From a checkpoint of a small transformer trained on Wikipedia: RMSNorm before each block.
MLP neurons of a small language model. Each row is named by its layer, matrix (gate and up: input weights; down: output weights) and neuron, and shows model dimensions 256-351. Each number is 50 + 10 x the weight over its row's rms, rounded and kept within 0 to 99. A neuron's up and down rows have the sign that makes its largest values positive.
Before each neuron's rows, "fires after" lists the tokens most often just before its 100 highest values on Wikipedia text that the model never trained on.

fires after: ",", ":", ".", "\n", " that"
L4.gate1253:48 52 42 30 46 60 49 49 40 67 68 30 45 67 55 54 50 58 59 64 54 57 55 48 59 32 58 46 53 57 54 47 51 48 59 34 47 50 54 48 59 55 53 70 56 46 74 57 49 51 60 41 52 51 51 30 53 27 72 58 40 46 61 25 53 39 49 61 54 53 43 50 54 27 36 54 62 51 44 48 40 43 47 53 48 35 50 26 51 65 37 37 39 46 50 41
L4.up1253:53 46 44 59 37 48 65 37 38 65 29 48 41 35 33 37 53 56 67 42 52 43 49 53 55 56 64 36 43 48 50 62 56 42 34 40 51 64 64 36 50 43 69 57 72 48 60 48 49 63 58 52 23 57 34 79 52 47 67 48 57 40 31 26 54 56 46 45 46 47 46 46 76 40 60 52 72 32 59 46 55 45 71 33 38 47 52 37 49 51 39 36 55 46 25 53
L4.down1253:50 33 47 69 43 50 50 50 43 55 34 46 57 56 37 63 49 45 66 43 53 58 57 64 49 34 43 42 35 49 59 42 31 35 46 44 35 54 68 39 56 54 82 48 60 62 65 44 56 53 50 54 58 58 50 57 47 35 58 34 58 44 45 51 41 43 51 56 53 55 47 56 63 45 57 71 57 43 62 58 47 54 40 63 66 52 58 36 61 34 54 46 60 52 46 37

fires after: "\n", " Township", "ad", "ries", "=", "and"
L6.gate594:46 48 59 32 39 46 47 42 64 47 41 52 49 59 50 39 63 51 55 35 50 24 40 52 65 40 54 36 50 51 58 53 45 67 58 48 43 40 56 49 38 44 65 55 62 38 55 46 67 51 56 46 54 65 57 50 48 51 49 52 50 46 33 61 29 62 65 42 56 48 53 60 50 42 64 37 46 42 44 49 48 55 58 45 34 48 59 50 50 59 65 43 49 49 61 66
L6.up594:57 56 44 52 43 48 49 48 57 47 36 52 41 30 37 54 57 47 23 33 58 29 46 44 40 35 44 61 60 50 35 55 33 34 48 52 58 47 49 82 51 58 42 41 56 53 61 48 59 37 45 66 60 61 48 38 62 53 47 46 53 55 40 57 53 54 64 46 39 46 62 47 62 45 52 74 49 33 50 29 48 53 70 46 45 50 47 51 36 61 48 35 64 51 57 56
L6.down594:62 54 52 57 49 45 37 41 53 50 62 46 54 52 41 40 66 55 51 50 59 49 38 50 47 56 49 54 40 62 58 38 58 62 45 63 47 59 37 39 57 38 48 58 52 43 57 43 65 49 45 42 42 54 57 38 46 61 41 48 52 46 41 51 56 22 52 45 34 38 36 72 59 61 41 46 65 65 25 56 29 57 46 41 37 80 60 67 61 48 67 46 41 20 54 59

fires after: ",", " G", "G"
L4.gate1065:56 59 45 37 44 50 41 33 36 59 46 45 48 58 67 44 51 52 58 40 46 77 42 49 30 59 53 65 28 63 48 54 36 51 51 57 37 51 60 45 56 67 78 61 57 44 51 42 54 56 45 42 54 33 54 58 65 64 59 61 32 45 56 62 55 42 63 35 43 41 50 41 45 57 64 46 33 46 55 55 48 45 59 46 34 47 37 36 44 56 55 50 31 33 48 66
L4.up1065:58 60 51 42 48 47 48 42 43 51 54 54 59 57 50 70 63 41 51 63 43 55 44 31 23 37 59 67 59 51 37 54 50 55 49 34 54 67 47 42 45 56 62 67 29 50 54 46 60 61 30 51 50 60 56 50 34 45 75 47 42 53 60 66 59 37 42 46 25 58 56 52 43 44 52 64 45 65 43 64 35 51 59 52 39 48 29 38 50 38 64 75 38 46 49 56
L4.down1065:49 54 39 69 57 47 43 65 55 50 61 57 46 53 51 49 55 65 69 37 49 47 50 51 57 56 49 56 53 41 66 55 45 56 64 42 45 54 57 41 40 38 71 45 37 50 50 46 47 69 44 46 43 64 47 62 25 55 51 50 56 53 50 23 56 36 45 47 57 42 59 51 49 51 51 54 47 69 61 52 62 61 62 47 52 63 45 37 68 34 43 46 54 48 57 51

fires after: ";", " C", " |", " D"
L6.gate219:24 56 55 56 31 59 44 60 37 58 48 61 52 61 41 65 47 37 41 55 38 59 74 51 57 33 44 59 54 51 56 50 38 64 51 47 41 49 47 57 50 41 37 40 59 42 50 45 57 64 45 52 60 53 52 49 41 48 46 50 51 56 33 64 43 58 57 57 44 20 48 57 55 51 51 29 33 65 37 47 62 75 59 34 44 63 41 40 47 51 44 47 50 41 52 49
L6.up219:47 50 37 68 51 42 60 57 55 65 58 40 54 62 58 42 58 55 51 47 57 47 68 50 48 55 35 45 53 45 60 48 30 51 61 45 63 45 48 57 53 56 42 49 72 37 36 38 47 54 49 55 37 42 49 50 49 37 67 46 61 60 54 38 42 65 42 51 30 58 56 42 68 49 43 66 45 52 63 37 59 48 33 68 49 76 54 51 39 51 60 44 50 61 35 72
L6.down219:35 40 52 55 52 43 58 61 41 43 57 49 49 36 48 41 52 57 45 52 61 67 62 60 48 56 49 56 48 43 55 40 39 52 78 52 50 41 48 60 44 73 40 38 53 45 43 54 67 51 51 46 45 26 44 58 62 29 55 41 58 49 52 60 49 63 64 60 42 38 67 57 49 47 57 68 44 55 41 60 48 55 49 61 48 61 55 40 48 40 44 25 48 66 61 59

fires after: " |", "–", " for", " on", ";", "-"
L6.gate890:32 48 40 44 38 49 42 34 34 39 49 57 48 39 51 43 49 63 63 38 41 53 59 57 48 61 38 45 47 45 54 44 50 45 59 48 60 57 67 47 38 45 63 41 58 60 52 48 31 34 47 41 43 42 58 39 64 49 57 44 62 62 79 42 53 53 51 43 52 36 59 41 37 59 63 51 53 53 58 49 55 52 56 48 40 64 48 54 42 49 50 31 44 51 36 41
L6.up890:40 54 46 64 50 40 37 42 54 42 61 67 52 34 60 56 55 46 55 50 42 40 48 52 54 34 42 55 28 30 46 57 50 47 50 32 42 59 56 40 50 53 50 41 64 45 54 61 50 60 44 55 40 51 53 28 21 62 46 65 45 45 50 39 48 52 57 47 40 64 65 42 38 59 63 60 59 26 62 50 46 42 30 56 44 49 43 41 49 52 45 43 47 64 54 59
L6.down890:52 24 49 38 54 49 52 38 39 41 43 33 53 47 55 43 48 48 48 69 43 73 49 59 59 54 45 64 48 40 51 32 60 58 55 57 53 61 42 41 42 47 48 73 48 29 48 43 53 44 55 53 56 56 54 57 38 50 46 33 70 64 57 49 53 47 39 54 32 34 62 55 42 45 39 57 55 40 52 54 62 42 52 31 64 66 34 42 44 39 47 43 49 37 50 51

fires after: "\n", " in", " from", " For"
L4.gate484:67 50 47 47 47 43 48 37 48 58 53 50 49 51 49 54 62 61 44 47 44 54 43 66 64 44 53 60 67 59 48 61 73 35 49 35 59 48 46 35 58 72 47 50 26 43 49 42 45 60 60 56 54 55 55 53 39 55 54 48 53 41 57 40 65 46 53 38 62 62 38 49 33 32 63 37 41 76 50 70 48 57 59 44 37 42 56 60 59 74 58 61 47 50 60 40
L4.up484:52 48 46 46 51 70 52 38 43 56 79 36 48 33 34 41 42 53 34 48 65 45 66 36 67 64 54 57 41 46 49 33 39 55 57 48 61 57 60 31 57 50 48 43 46 56 58 48 38 63 58 52 53 58 55 47 55 50 49 53 45 44 46 33 59 43 43 41 40 47 49 54 52 53 52 39 52 65 50 61 43 50 57 42 46 62 35 55 45 60 50 67 60 57 60 55
L4.down484:54 42 70 52 53 49 57 52 46 53 45 41 52 54 49 63 43 50 55 56 66 69 55 54 68 54 54 50 55 41 53 64 49 43 48 62 42 53 43 38 46 51 54 37 34 49 60 59 39 79 49 45 63 45 38 43 56 53 54 68 54 32 57 51 37 42 62 42 60 32 34 57 47 54 41 46 73 63 58 56 52 35 59 48 30 50 45 49 48 49 53 36 56 48 43 45

fires after: ","
L6.gate569:44 50 63 63 43 47 42 61 44 56 41 41 44 52 59 62 48 59 57 41 25 42 67 74 50 47 60 69 39 42 36 53 54 36 52 31 52 50 44 46 54 39 56 63 49 46 50 46 41 63 63 47 59 56 49 48 43 41 55 43 64 53 74 41 49 42 50 46 54 58 44 58 49 44 57 61 53 44 43 53 57 46 44 73 42 51 51 39 62 33 72 51 45 68 57 50
L6.up569:61 35 32 63 39 68 15 37 60 55 46 33 40 41 42 48 44 67 52 48 40 47 55 48 49 63 60 51 51 48 52 37 46 36 49 48 62 44 52 51 32 36 59 53 41 55 63 57 69 47 64 50 45 41 42 60 34 58 45 60 38 59 61 53 55 36 44 53 38 54 47 71 50 63 51 61 41 55 49 49 58 42 37 31 50 36 44 37 42 61 58 52 45 43 63 51
L6.down569:49 55 46 41 42 47 56 66 56 30 54 61 46 45 56 60 57 31 52 40 48 55 54 47 47 56 46 42 57 34 62 44 51 65 53 51 53 52 56 49 44 54 60 57 57 56 41 41 46 30 51 61 45 28 45 40 52 39 44 42 61 52 53 36 54 01 36 45 57 49 39 42 55 51 55 27 58 32 46 51 44 61 54 54 39 70 66 56 68 61 36 49 62 34 44 50

fires after: "\n"
L6.gate263:52 38 44 44 41 65 36 41 39 46 50 48 63 37 45 45 51 37 58 47 25 36 28 58 47 58 51 63 50 63 34 80 55 48 60 32 51 51 44 32 48 43 48 54 52 60 50 55 45 33 43 51 48 56 50 64 57 50 60 54 39 32 52 34 60 40 38 28 55 70 55 57 53 55 44 47 62 50 42 46 58 55 38 40 49 62 42 45 45 66 54 63 57 34 59 61
L6.up263:49 63 53 45 36 58 55 81 59 51 50 45 44 58 57 47 54 61 50 34 53 42 61 54 68 61 53 38 47 50 52 68 48 40 42 50 50 46 46 35 59 72 46 56 45 68 68 45 41 58 51 33 46 33 36 66 47 58 57 45 45 47 62 61 49 38 59 46 31 39 63 42 55 44 64 49 54 44 46 50 52 60 68 49 52 52 47 32 46 50 38 39 56 38 59 65
L6.down263:63 62 52 40 32 58 34 52 47 43 61 38 56 41 46 32 57 51 50 60 32 57 42 45 48 53 50 58 45 50 42 64 55 32 57 61 53 49 45 45 62 41 42 42 43 58 53 50 42 45 50 52 57 50 32 37 49 54 34 46 50 54 60 56 72 52 38 62 61 70 45 45 48 60 48 44 50 42 54 37 56 50 42 60 62 48 64 33 52 50 39 46 57 57 66 61

fires after: " 3", " |", " 2", " 6", " 1", " 4"
L4.gate1174:28 64 58 59 39 57 44 51 44 50 64 37 41 42 47 43 81 36 39 51 51 30 54 36 38 49 54 41 60 51 56 55 51 45 36 47 58 57 54 26 56 67 66 38 52 40 57 38 55 51 52 54 49 43 46 46 41 46 57 49 54 52 40 43 37 60 53 54 44 43 47 41 42 35 58 44 70 44 40 58 68 55 49 59 40 51 50 45 34 30 68 47 49 30 82 41
L4.up1174:33 41 52 60 65 46 57 49 33 52 34 36 62 41 36 41 46 45 36 50 65 44 53 46 36 48 60 47 35 47 43 38 36 63 62 56 66 52 54 36 37 52 45 51 41 49 71 59 57 56 45 57 42 36 51 51 68 48 80 47 43 48 44 40 47 50 64 48 61 48 53 50 64 48 55 63 54 44 39 46 56 48 48 58 51 44 47 61 41 45 52 55 37 56 34 53
L4.down1174:27 73 50 73 27 45 43 49 48 61 49 53 58 56 65 50 70 44 44 44 57 45 54 66 54 40 39 64 57 69 58 41 37 43 57 45 49 42 41 51 53 64 58 34 45 55 35 40 35 55 55 42 57 39 47 45 39 36 44 58 38 68 48 45 43 38 55 46 55 56 55 42 64 35 46 48 47 49 29 53 47 60 53 66 60 53 49 46 34 47 62 57 53 56 43 45

fires after: "gl", "–", " 1", " 5", " 6", " D"
L4.gate1011:54 45 60 29 46 41 61 64 41 45 54 53 44 35 46 38 38 35 40 72 46 41 78 42 54 59 51 51 41 48 64 40 56 62 39 42 47 56 38 43 69 57 49 49 68 70 67 37 51 60 55 62 38 55 59 37 32 54 59 58 58 41 59 40 66 35 39 49 45 48 41 40 57 46 51 57 26 39 53 41 50 36 49 51 49 54 55 41 54 48 64 56 42 24 63 63
L4.up1011:68 54 34 66 47 52 63 37 45 38 56 44 63 50 52 69 42 53 43 49 58 50 48 61 43 56 73 40 46 45 48 48 44 42 47 52 21 43 63 42 72 34 48 44 56 45 41 61 63 46 50 59 46 60 59 47 45 47 46 68 57 51 41 47 36 55 49 40 54 76 55 58 47 53 75 37 43 55 46 74 40 45 45 61 47 39 46 48 59 44 41 39 44 55 64 45
L4.down1011:50 34 53 45 48 48 52 24 48 50 42 68 60 67 60 42 59 51 51 44 64 43 41 52 53 51 50 58 44 68 77 37 38 62 58 54 64 61 41 57 60 70 40 54 55 52 59 41 61 56 66 69 53 47 54 66 49 38 39 49 68 69 46 52 35 43 48 47 53 44 53 59 45 56 59 56 44 46 55 60 53 57 42 59 56 41 46 51 34 55 41 65 47 54 36 48

fires after: " on", " |", " On", "On", " No", ":"
L6.gate492:50 37 58 46 74 55 49 64 41 52 48 64 78 45 59 43 47 58 41 67 37 43 63 51 71 41 46 47 28 54 55 35 42 49 40 56 55 60 38 49 30 61 34 47 44 44 44 49 52 56 36 26 42 40 47 66 52 45 31 62 28 68 55 62 59 59 58 69 37 47 39 56 33 64 67 39 59 54 56 63 69 61 37 67 62 56 37 57 49 43 46 67 22 51 52 51
L6.up492:51 62 45 53 54 47 50 68 45 43 48 37 43 47 23 53 55 61 51 60 37 62 57 58 60 37 18 43 35 50 57 61 49 50 34 55 57 65 44 57 72 67 58 55 48 41 44 55 51 59 50 45 46 65 46 60 69 43 63 44 50 55 59 55 37 43 49 48 44 49 53 44 52 66 63 40 57 46 58 44 51 45 50 63 73 54 31 58 70 45 48 55 70 58 70 44
L6.down492:50 59 45 40 70 52 62 42 50 48 53 56 53 49 44 28 44 47 47 40 65 55 57 51 62 38 52 55 46 33 44 47 67 37 48 80 54 55 40 55 51 47 48 43 35 42 37 58 46 58 60 44 53 63 33 53 49 56 69 58 54 62 56 63 72 45 35 53 32 46 55 42 55 58 42 54 65 56 35 30 66 52 53 54 47 54 36 50 57 61 49 57 46 47 51 59

fires after: " in", " to", " into"
L4.gate387:32 52 58 53 40 41 47 57 57 54 55 64 50 53 44 55 47 45 69 55 63 33 58 47 39 56 78 59 41 39 57 59 44 61 36 46 55 50 53 56 36 40 52 38 44 43 51 54 50 36 61 36 56 61 57 58 29 47 48 46 39 24 67 31 59 48 53 64 51 52 45 64 27 37 64 45 53 54 40 40 30 41 58 43 37 59 46 38 64 35 49 55 54 43 59 48
L4.up387:59 57 50 48 45 53 51 60 44 49 43 59 49 45 54 47 57 47 54 70 46 43 44 45 44 46 60 58 57 44 54 54 56 55 38 50 63 56 57 57 48 41 40 54 46 34 40 66 47 30 61 44 40 45 53 44 57 55 46 52 27 44 51 53 43 56 51 46 40 44 64 39 62 37 48 57 47 64 56 38 38 46 65 55 49 33 28 52 56 38 46 51 60 30 35 52
L4.down387:48 37 49 74 56 24 46 40 56 48 57 59 62 34 52 40 46 32 52 69 59 68 34 43 47 70 29 64 61 60 51 58 53 30 32 47 49 55 63 50 57 52 40 44 44 68 48 68 59 47 43 45 27 45 49 51 52 56 35 41 33 43 63 47 47 67 46 47 61 66 51 41 57 49 60 47 50 58 56 62 58 22 59 61 50 33 44 45 48 45 49 71 60 61 67 47

fires after: " the", " in", " early", "to"
L6.gate550:42 55 41 45 66 73 37 33 43 52 63 35 47 46 40 70 65 49 45 66 44 49 56 79 39 46 64 53 63 57 64 49 49 44 59 53 71 38 62 60 53 35 58 43 65 38 59 46 55 60 38 45 42 43 58 49 63 60 46 38 43 38 60 46 60 67 47 55 54 35 51 39 40 31 39 73 54 64 57 54 45 38 39 55 38 41 35 63 48 60 35 42 66 56 49 59
L6.up550:43 65 48 52 52 59 53 75 42 45 51 67 65 32 59 48 34 48 61 49 52 50 46 48 39 59 40 61 57 26 52 59 51 50 50 44 60 47 58 42 43 58 48 47 38 65 51 59 54 46 25 40 42 52 61 45 51 53 51 44 48 48 67 55 35 71 58 49 58 48 72 56 50 38 38 72 40 42 58 60 45 49 55 53 32 45 60 54 26 48 56 70 34 70 58 48
L6.down550:52 51 64 59 26 45 54 54 48 48 39 53 59 40 15 66 45 57 54 65 57 56 41 51 60 62 48 57 51 34 49 44 47 37 49 42 58 41 58 68 52 54 42 56 43 44 43 67 44 60 46 45 43 35 49 57 37 65 28 48 37 52 46 53 51 45 53 36 47 36 56 33 65 56 44 56 73 56 44 39 42 32 40 38 59 56 51 46 50 50 56 55 44 52 40 27

fires after: " the", "|", "–", " At", "\n", " at"
L6.gate148:45 41 61 39 64 63 60 52 55 47 52 47 40 48 39 43 54 68 58 66 53 44 58 52 46 61 39 56 35 51 56 56 58 57 58 45 55 46 53 44 60 55 43 60 49 47 56 49 48 59 37 50 41 45 54 58 65 46 57 64 44 57 40 55 55 46 54 54 46 64 53 24 56 50 58 46 54 51 36 63 52 29 75 56 58 51 56 27 45 51 30 63 51 60 63 37
L6.up148:45 67 51 26 64 49 52 66 38 39 46 58 54 55 54 42 60 59 56 44 48 57 28 40 54 44 42 50 61 57 44 46 52 40 23 47 56 57 61 64 47 34 49 53 62 46 56 55 55 51 36 50 38 40 51 38 54 73 51 59 63 55 76 55 45 33 60 50 47 34 43 59 41 40 40 37 67 66 54 66 32 61 32 40 51 36 49 56 58 61 43 58 28 36 56 43
L6.down148:58 50 52 39 52 53 52 65 40 51 54 58 43 55 56 43 51 54 45 50 58 43 47 44 59 49 57 72 67 41 48 39 48 51 51 63 39 42 41 49 45 62 31 39 34 45 50 53 69 55 43 56 54 56 31 56 48 57 59 46 68 39 39 44 52 76 28 53 49 59 36 49 76 44 47 52 57 40 35 40 65 60 45 45 29 59 32 45 60 55 56 51 45 50 64 29